config.yaml
n_layer: 11
positions: "rope"
init_std_qkv: 0.0269
init_std_up: 0.0269
init_std_down: 0.0
optimizer: "adamw"
beta2: 0.99
weight_decay: 0.24
train_tokens: 1314000000
MLP neurons of a small language model. Each row is named by its layer, matrix (down: output weights) and neuron, and shows model dimensions 245-372. Each number is 128 + 24 x the weight over its row's rms, rounded and kept within 0 to 255. Numbers have three digits each. A neuron's up and down rows have the sign that makes its largest values positive.
A block is one neuron, or neurons of one layer that tend to fire together. After each block is what it responds to, as a language model described it from the Wikipedia text at the highest values.

L4.down108:064138136123142125133094110142134108139134120125146176074153157116113148134136142105107143128097107061135118122141103125150097120165101103134140109091159151106106150129135075174160139139108173142116101120124166089144097107092084145135131144111091165107134108108126133171147078097090156119113149171128128153081111126098114159151139086096129147150131114124129120144143108162103112134141
L4.down1438:107150107127130107133131105113128091177142167133120147150138134144123145146120121132143113140163128161136145161121122101133120107152145132106131114119120121148094099108114092116108125133102127111077166091111157146138109117079188139132090210151119150118152162116155113164101124147099116150132188139132140110136141150105156114114129116118130156114132150124159127127101130085129135116113
L4.down1556:090197132120161121106129105109121136124118081124130115138089134057116146152113147149177114094087136131165140141089102087137164141115138090127111137116143115148123112095115124136138156155123091117125122136153127159115105077121149117144154131113122144104129154135130104128158117123141133157126129106116114161075129152113108156076130134140130121108159127088151084126136107170124151144140
L4.down2065:109124107119094148140121118080108104154099122128116140074136122170176108142141094176093165138138152133115119126162186145167146105143165149095129100076124126120143129089139127163122122081076083175128152117107123099143151117164174106115139177137103096125152142141163132214147142156120094096125142164089119120108099149126129117146125125191116131134155101157141114104137144161147174072101
Description: Digits inside years. Third or fourth digit of four-digit years (e.g. 20'2'1, 201'9', 196'9') in dates, career lists, tables and release details.

L3.down524:176152129117139138147126151138139155158085117111115129116126104094092149137119115145130118098126123137154103139111139126147150086129101126068125157119134142123137121142151155176151143088166148092131111135105137153120111133172111098115154101129104134137146097136155160172182104148144155117123107182131132133131164156121124111137127116146133103112127104159132126146136105119114158114104
L3.down541:125119161094093151149125150162172119131144134120128101145103117161128138126160111107124129130133142157134122163107117135159153136109153126181123108153112134139107132105134114122116153118153098120129124116149146106119133130104115107118123174134089137112131125139163089203143078086154122133120125156096099137098171094163107168199111155125148157141111137128104116143151152135114139128141
L3.down737:139091088115142141122126161094150161157082154136104132112107121188098127149148138108119138088137090115110149118125092133141121126105139127129120149142141149134159147162125123121126125153116160142120102120097159137165100136125144121111133157125118140130137115088141158095116118128134139124131153122119126141129153150164110185151112171103127109157120171131122117147111103120126133126139
L3.down740:118163140161146137127127121074103061143106131115114143108112116152096143183131110106121126169105132121103131142064121109169120149117150147147146108107131162118145154126127100127193139151146141144102122108148097128133106125121101145121136229146126146150127107107156151088120164106161091105125123103131128154159108159152127125123097073107175138100112161127108126117160164150129132145149
L3.down1368:134155126096122134162138127136102091149115141136152089159140097139143099129111103123130138115124128163148126182114106169126138156131090097135146145149121100142164166148163136129136151105147156133112123182106123130100140154131121120142162154128099126101134126108124118254140122126136117154143128113153127111172110047120170134167124140108106155137141082121127103105134143145113131128140
L3.down1384:148091139152136162109123121141127164114216118114152131129131108121114106183117117100123119075115145139116139078106142089126147115142124155146113146143168155141113156131138130089121103117126148163109106143137072076149120147114127144102149081131114147121111154173154120113109162114153173094162153126137133123144105159112125129108137143164105137155118153137142138112153088140132083123088
L3.down2040:078137067190118087129144146121120148110102113156139204112128145102131144173115141159132142143115148114138135123093130131228107075127147147114098067138067137136100109112120086130113121133166150155110107162140094141117092099186139145152111158134100111177146134113105094144109100153161091132123123109126168140145109130148115116111107114139106142130127118077127137110142134152126103126112
L3.down2080:060088109153154148121129136131121099159100102138129124116139129153126105122153118106144090142121136118097166122145116109143145110099148122154101118110136139168123136103113120134112155135123119164154132146144091145150126094141101157177090183105133156136143144114150114091162130160120112166099143168123141082120135127116153104126153150103090137149151126110132115105101091102134121119156
Description: Year final digits in lists. Last digit of four-digit years in career tables, season ranges and dates, e.g. 2016–17, 2024–, Population (2026); weakly, name-ending word pieces in tables.

L3.down230:118085145074149144134173136104104147116116104114131121174120152087077166082147125135135142122166077075143124168120107098136093153146120146132116097138155116121151057118127160140144140108141150155150134141174125117149162132145117122124127122106150137151113137159123123200185155110088138097136108097113126122074139061073103136127106151133125141131126127127165141100110118117120149114108
L3.down306:136158090108085122160132119158162175121152142144154167112139113113095123118152143109136155111139147092124089147150146171143126107102093107173118147140073116111121132129121135121148131073144122113088132129103108099115110107125122087145077120139146148170113109132132114012135097146152174138150105060142158135135121116122126119147130121130138114150110113170129125140117139128119103161130
L3.down357:153088136127109157128149118158101122102138150099155131116104130100116127150095127069097160134114090141071131138128180150117142094091187146128119123126113119093114136120149100144157139132131137142109130125125133117120122117143089140165114097091079081131126116136120113184102127113125141145134124145091123110134118120144201146183115163154140117136099120127161140096140140111149183126137
L3.down730:107107115157094110147135119120139167113108117127152150153177113108150138127142127092131146108111125132076155111106140148118093133076073109157091122122107134164148141176148121152144085148084135141102136097142143112152156105084106159119085128177133123098117080156171111015084164144117136192114126100160152119133091108164103157164135120081117127152146118110149137139143164172102135151128
L3.down790:114113094096134122167110165192115113140161144082154118111081154148068132116094182106126119119115141099119168133087088118152112088147106128145107192153123117104137149095137138092124168108148170124166100134152138107118135151129106132118110153145176084118117063133128119031139128148126096103110075110120146135123123118131125145142123118147121141158142086153150148107157129111111130135110
L3.down1080:144085108137156179127083128148156148108115130111104098131105123075143144167149164156148108123135119137132136129115143093163136144145104132137140116127133119098098139156199113119149139139114146098138114137131125109165129077123100148139079081156129100098153098095095105082168133141090181146159127123106151152135176096102152063144155171119140098152148108116123156137127138116142118112145
L3.down1130:152116116106099146138162127116153105131141132145139153108114150114118129125123134091140116126133149154069157105135098166069133125147143085153162201129137123202113121157112138135101123166142149134093135136162095135142173109126134137136129035112192103084128109121151146088084137121113135173126145122143102141147186102103139114164127132170125167130184091165113125127152159128158102109141
L3.down1135:106134180123127094151147144135092155101159167142103130125106110176119126164112110097172113146121134138155125100139128178124113101126140088153159167107137120151169128171157136060085120131137129109105120125183158176110159144114126109144118127100157118084144100135119123056159133109128109159125140146106109129126088173170121191167140103099111132140070135127091116125137150145143110089133
Description: Awards, titles and elections. Nouns that end phrases about competitive outcomes in sports, awards and politics, such as title, "of the Year", general election, medal, games; weaker on scattered word pieces.

L6.down1207:157145131111120116108181094129102131138077102098142162107119112098110092114160159163163111137130115117108124125163126151099122109107142121130111167116119105126138138144130133143120130142124154110125188102111120138163087145122118091161140122121113153127141139148180132124160136140105177126153158151109116124129085147132123169135124146117113084111141123124112131144156104084105138080123
L6.down1387:160119114068158149131144099138130146172137116122098075138125124158158122150153152095154112104119166128092145079169168138140116077087099120109134139144122183116121175120148129138160141118113100171131150173113093125180144129119120130109159141113111135118128161138121133078083158126159167144159118129132175131101138112134159129092142132081111085107086118102123148113151167119122141122122
Description: Second-number final digits. Final digit of the second number in a dash range, mostly season years in stats tables (2006–07, 2014–15), also game scores (113–132).